Weights of a small transformer language model: vocabulary 8804, rotary positions.
MLP neurons of a small language model. Each row is named by its layer, matrix (gate and up: input weights) and neuron, and shows model dimensions 416-607. Each number is 128 + 24 x the weight over its row's rms, rounded and kept within 0 to 255. Numbers have three digits each. A neuron's up and down rows have the sign that makes its largest values positive.
Before each neuron's rows, "fires on" lists the tokens most often at its 100 highest values on Wikipedia text that the model never trained on. A number after a token or word is its count.

fires on: "\n\n" 20, "; " 10, "(" 7, "id" 7, "on " 6
L5.gate1459:099159135153097089140151130154124090137146103134129131161128097157120111129130141145122137146127122145103154171098111114098129119158096095152156117134133146113145133096131142110101084161112125143144150149115069077121127149143118133143130137096123127161149156141122143161165123126107103118150128113129166153120123133106120128104117123155140091124117164134154092170133130101126089095125145119142085088114122121172134123173155138129115121147136134146103135133112150090168152120144142113116128138131108107121128165137091080162152127129113146114134142118098131100096143115122066145
L5.up1459:118127133139103102121121111137121149132098148134143124141143135097158120138092117150146147139123171118123093140136180141119113170111086153148171091113131144166113110129099102101153107101123150114124167123146120165117160162131143111139167120142118076152117154141094134135146114107099084134119138144165104151096139144096111167111104127151142141104158179094081121146115091118141134101128135093124099118104123091110155158163139145126109106129111127140135147112159147084113179116127129118134119105129137132102116127120125121108154095134148154083153126138092120091113134155142120111

fires on: "was " 61, ", " 9, "is " 5
L5.gate466:118135135137120088108092101133104164133116118102169128109077102124171150123117109139125132124138149129139095079126120149078135132164130128158120147124116138123112093122118113126126108125101135156136100139120111128120171129102117133090153162130204127131131108138123147082115181084157169104182111164140153157162114124147154104098112127079116113119127091132161151079133149137128116092124133122142118164134079124171148103124129117138122082124117130069127103151168163161133147122111166140102141160156172165110146117120120130157126133108154140128139132143102153127082134131131147097
L5.up466:113131138128122115140136103099107128159124109162110123146087143103088116084131141181093167104132119156078103131084114105112185090136141131116101122156127204173175095125128129092105144156174132143140101131134138152128098101118138099133134116160155146101167147131128120076168144137113117129115102082109097158118097112160113121113107169089097150096143137097111151101111103139116120134160114126133121124134140135122159119139060134119167126165099126126131128160124115120144118155105172116127157132141174137123128102073153101104129076106121106114103097145122059155117140112124107112

fires on: "S" 32, "C" 32, "P" 12, "V" 7, "O" 6
L5.gate1662:168109167090079089139114180095125114104126124109135136148123164098132111122095098141144177125116160129134138103125150126133143121162099108121126115107129114133102148084091110070104128185161084135122115124110118177101109115133119144140146171136128098097117123152114151103104108123166133140133098150117103141107098142127142145145144130119089156130100163109117144114142139149151130099140112126138130162126132074144114149112145158167151107150124133149154152127072127153130147180161140114129158130110075121127125109113100129145138132115125149140109171155127136098111077137126105139
L5.up1662:131102128104112133087112101134127151122124098085102130078080101086141073088172167132117148151126121128150093138166142132122100135119141135151094118105170105128107135114129154115087113131104103130114160124101134167152096125183135104146092165146082145092181103152144156144122123150125152117129131167154144113126097154125110165090112125142130119135158143136147151150124116160116141122127109169119121134135158135105107103122132132115077125080156148072166115149150141111124163160093138104123133143116140111122151088152081148136141115114161141187144168162084103129127150154068112140

fires on: "as " 38, "be " 7, "the " 5, "was " 5, "- " 4, "of " 4
L5.gate1054:170138148109115089116070137148157119147133121131163141153101106121132084152164093108110085120156149161143156116128097156126126130143102132125120106103148162193139167113113134138126124131162165157131095113154152111083141128096164109120136118146121155134137160106146140105185117137131128131119118122145119141175112136174107107114146109094121084148120126098142169142134089148118144157108120124090133109120112123140149098155106093152115134124147089153096060143122173117154145082142098140126130170137121109115137142133116112121120127123104138137161136124154090115138124172123154121
L5.up1054:122115156090112127120152166124090167139084162125152114159133163123143101124112107133158105094082144135065117187163133161130149094112126130107102110068157103088166102169150143132145146104147146145133125126101125160152122147125125111166124169149100141138126124105085159135144112095113140148106106111163150151113099109126137121080129132127107139145119114117135133131134112122122098135145084149160150083178127121107143153139165098110148126165086175146138154154133152156103166142137105144169130149077129133123103135134125093118135159127144128104108113122167123154150154109150129120

fires on: "in " 49, "on " 6, "fin" 5, "(" 5
L5.gate1299:111076143127088170156098108108120091101155132082139074151112134075108132084125095152126121122123137105149115113122105103092135154112117108133149099127152111132128086122104129153102135097157138131103148079146093136121126116150132136140169130148159147118185098110125161112132128139143180132126170118125147141161081136087136155123108143071136151113128123163174106130143130145150146136114170132121146149092132164149120137152143104135065129133122131153155163123118131079156096108144139124097092109099106124096099121146132167076112162103128123138123063091103115092115109110115126109
L5.up1299:134130131128132078137122144103143153158093115124155118108174131081101106103087133142163124134166133090146085129134112111166120116154115108112139110134119144167148111115140149088104093157097120158135123106151102121112129141122103142115160155152114118142152093147144094128129133131176130119100112134165120119157089107132147160152104117111137134111099119133134133134097108109116108074136087146102145127140149145128149103142176117133160149116163137099155136139150132132149156132132169108137140114149085137171118093088128087135146119113108070143162150119116128125137098141116092073

fires on: "(" 29, "'" 18, "==" 16, "-" 10, "\"" 6, "===" 6
L5.gate831:129106096086115102172116157114130186125094160117152079110152112099184103124107104126140132095127118156109188151098082114112173113126070153154135137165101128178123140136132154138103106141112155129146110116125091123128159118131084130138129089147096147098142103127141160094140102134114149149141107183113130118123141137196122141120187139143135112115135149109136145153123130116189161131148101110141180107184140122175098145150137117121133092101095132157117137140099119145151116131092131127157093109136114140083094153153145150109141130120144109152117149151106109083109108127144150084
L5.up831:151159162135121094111106138152132145104095125153147085155094152108119080112097133139119139118162150151114145154074143094132160154132091152158131142125152146153141142151112161105136105123150165169111122105114123123145113137087148125139132118126117140094170122133141156097140161148125159167107097153175127116123138118159162132154132135136115150155150101159126097105123143117097124170132132138142159108136144105159092122173129140111139153119115135165112107143089108105161121112140124141109118113145168180117122115149156122128156126125123092073137139116067122135123126119173151065

fires on: "has " 29, "had " 22, "have " 19, "with " 6
L5.gate1093:162129101118157126120103111096112129144121094124121160091097126112169131108127110104088133137144140127088139166109125094122119154100095174133120129139102094138163098141123090121146152134179146143123090108136126096150108140163093096139127105149122118169169070178154086151164109137162103103162140134120160132119130145125057140095140123157136136113153135141126119155144153097177125125077142128139114120124135162169155140099115128132065104145132123128166125184096110124094117132078130114147122152110140104100122143085172136143148127153106128138151112126166097174116124105146145097
L5.up1093:141137177139165124139102127157131108135162163132099104127110153146114135097153121105104153154136108123149126120134126116101079137083144127138171136107152126129119106135178129159146133165125128112110111142123124149115134116146139162055119155129114161176145139121065150134139131160154128150149116134137116148103135086102141145138096151156100139129109115091102125137138111137134127180101109094114077107125181095134149120122126149111157131115124116125124128103152126104145089114142125119147157121079124133141096119150118144139091120119101140139140168131171111115094134100143137119

fires on: ", " 22, "and " 18, "in " 16, "In " 9, "." 7, "–" 6
L5.gate1358:127109107118124144090125131105196083125166171181111075154123122169173115127140146132098123120136117088084126160115089144117154169130125133118122145118177133117119148123168125123128123072126103129145153138131101090145100146136154119166110122116112193088137116092121124120139126135118109152156146142134109142118185138116142092123107153132169188130126128090174131124119102112121156155136093144107098110151156116126086121140118144128168103074120073094155149112132118133102129164110124117143115143125120076157188133110160138124145146129117120106153128105112095137130145093154111107
L5.up1358:079089136104083147134110142084151127119160147130144118135180129114120114141104167110118122087100119126150139118133137100172116140140120103132104109169128126091116151105160088109130133171124142099148139117132152090130135105137147128147157117156179101104138135150130088155147119128151120137147112100153173134137154136148119139100133099126120134124147070159157128104140115125082123191133153143110140130131123123136131105175092107159130133146146123118178113106140120127144106120170149125103168129122148115140099149093159109136122074139165090089110090189124133147124172099125105142

fires on: "was " 32, "and " 12, "were " 12, "being " 9, "be " 6, "later " 6
L5.gate1629:146149139121152160170109123128140118119107120077142142123178135114127135102145120118096177125125137141140083108146118126136084122124186127142137112092156159169152130115161125098181135148120154152176174083125154102111188139093132099146153125131170170091126129124116173118106161147075137110137136155148143130178077097152133113068158102102113138135109119117119161086101127169124088105133100152093128144127086158147127121152109114098147177135116106169130164149141097136177141121164140127148125131116134120180089151142141117147136130106090148110107129136127124141106118139124090136
L5.up1629:132104142088137095141144101127077160146142138089092137148178144134105151142139144116105156106155110140116099137136136157141143134152148156123111118117133110171158158129126106109119148077113161141130099074086141139108151130167139090157113100134148171129138131065136159135133163126143110111107138119151146116114132105137105108094131133082167080096139126107150152132087164135141090082127125177138120122170104124139107121124169124079128150149151160136128127126136097093090114137124129112131149153165133110188099135142143147167131111132137133111137145142156147129127132112140147117

fires on: "(" 87, ": " 5
L5.gate2322:128145120148095130128108108105170115110079151151143121164143156164158116126123117084118143105112059128108122153137100139084111096123117147102132153143149148154123086107140132112124121135113151148126128141127105095073117143130134090134141116158099160150139165112116148108134153141127124157184131077138164162152125109131126091081134135124169152148087110140165114131135094104149127109094112132099130147116137127154120129122120127143104151126154155139131193114123170138101121112173128125156114099121116111154110142192125168143103106111140128139144121116117108101156109114087109144
L5.up2322:183107178131145112142105127166122131132150112153115099187142158134122163115105121161135116129090150136099105160157136092114137153165149146147151118159138131175126165140159196119149117124108131147124130119091130129134121118111150114117130142153121129115115107141145118139167098167134114152083099160149164125114130114097138125132131112110160158116117140129129164127093139115093134106105139126153125119114106121114141150101147138169122110109128143160091120137114119142117104132135157118130144140100139124097111144127149143149160114123123102132152117168132138151115147152128146074

fires on: "O" 19, "." 10, "E" 7, "in " 7, "G" 7
L5.gate959:178114163130113130131128082156193125148086143132120120147122123133162129124118169135115125134182105090142133117137153105122139143128138083142097154138160143163138125145155100142124118148149139132179134187136122147148101122125163136176150147114168137080101108124089147141103146083136135139127124126128145141123164192136121152145162142165142129131132112100150136110112073145157142111119095113124117128163144123117174137124126111143131148129124067151124117160144139155144139142128142149151081179104123175131139081128080083186125140114116117130118113150127124106147115171161117117
L5.up959:138109120114147102099104092112128137105147118095112113119145130099129117138117077149140130153121106087119118113118123141136148141110122131112077124153092149070119113145128120114140084151132103091118160161154096130103120119157100092141135146095178170149148133139120115164102140123133146119102116114131171105108091111158137144133136167121150113120091115142107135130110149147132110137143037142131131121100141151150122152112155083128157117171114095135146115135118136117088134104194153134103139120139142108121134158113177126138136145113163105137122142168169116144185103145181140162

fires on: "and " 28, ", " 23, "or " 10, "(" 6, "to " 4
L5.gate1979:073109157104094102150089136115146138125110157124099112124114121135138137144144141111154154164108099116143105169168116095094130156147111125101141124145127119153139106169141149152113144137162139173170132119114134132165142148134147102120115130102143125147162129106130124145127156157103120128068204154116130112129134159132134128097150160118151145199140098101159165139140146125167185097121130149154123100170131141107104159093140122183110143148147128087150138128142104104095151130106115159089111108130093141177132159157114104150109105121152086147128167138141104108160203113134166117
L5.up1979:097137170130088122075142208205147138127108094136124139165101136070132164155109120110087127148115133146149118129160127104150122165114127126160139110187094150134127145140132178173138148117109127099164141096154118136109111162118140091126134130126148106168152129101087098162094108120118088099110140103127187109127131135139130163098161121097139151163124089118160128138148105152088117112128114141134091076118136126146114162169154130079116147148128105098172187130082112136108163112135158116144103118114096097175136121123104124100124073142164120131102131142120147165175171111134172144

fires on: "b" 32, "con" 9, "A" 6, "ub" 4
L5.gate1953:090147133142152135132145135112138148118134111154199112126148153148162121118128139141145158101135122089131153154131146143093132135124104164131099142117165120163089099137106107145115116150101127157106110162102125109140170140143142130123170130147118126125179128144093130135135158149130125173128113123148089098126117147129124127159145135087109114168149165165140115102116093126137138117150127116158119123104130130144093097197135131110145112130111141142137131133088139138145133126163130120108145110135128088110120128117170125143155138141128135146137093143141123163077124108126140135
L5.up1953:079087162179117146148162150136124125156094128137146155142137090140167145109080154085108130126123143126147122134133148157095096171134080137103189167121135156142140122102156140140079152138113103117125144100146151109132129092130189134088151172068131144109188125124127132154162144149129077156143179138139101100173156150117128122121113162141118124081115127122153109141145135128106103127078121146157121153111141145111157094087108140151136150127092120158135106086117131133150111116134119122128110098170200117088156091114101133134130108135103174117128143095110151111164071139073147118

fires on: "was " 29, "be " 16, "were " 12, "being " 6, "first " 6, "is " 6
L5.gate44:122122133105101130118129058139169104133105135114121124157134116155111125112113132128109196158100101146131144137163143159162118118145136130146130132122121112084116163149129153119153122109094151112160093134152113128105134148106122114133140098127078112077120135141176142128124120169127149113129159116117142092192157145136129118118129080125119147156128098111169161137141136094083132109060142135124130134118101135145084140151143141140109124120154115109079144139147160109159159165164136139140140105098107111134124126138094161177127128088099103148122119124126151145122093117101176105
L5.up44:159131141127155114122077124125139106097105128080122097148117134136112097114131137153128186133134095147112160121157138115120124154142154137167147143117107091147148154168090147121117111120128122139135146111141126169138155190119125077141115123156129130129156103163103128145160149131123126118146109107118181097144114180125146155072143154093078087131123128122150145083155134146141144095111100115094128135119136138127073090099110092109107140142130132125112120113131122119131097091143099112129117102146132142139099158115126119133146129115181097141134116114107145120124130165103145128

fires on: "was " 32, ", " 26, "were " 9, "as " 8, "; " 7
L5.gate412:163134134138127159117132142163113168136114131125110124100134099140124125129128141147127139161182124094119118070111110106098124132194108139088152120152132141172121129118094095158139119105140120125138122135112142152134124162137110119140159147132155102137126147154190134119097134059103136136133124118132158131150162169152172101111155099108109161135097147095140137155131169117137137081113142133125114201146147117134123138111109089129098141054147117090115148123093162125156079131076099132087105114162155137141095092145150134121152145088149118147125123150112155163154059122138113143
L5.up412:106140142095118089111091127150093140129151113141133155112095087151112149126114159136106154091150064118149110174129162082107132112094132093132132136151098174076134108143095112157097139151149114148152118106136113132141096140142124122119124165117154157103116132173098103147134159175164160101156098120110147134149097118123137175123134164127121089132116062152163146136126115127146152097134098121117058108094116122108158132117124139153117188132122126137112106162154102150094151102113139116155164126054106147101143117098146132135140123109080107150151124154087161136126118113091149092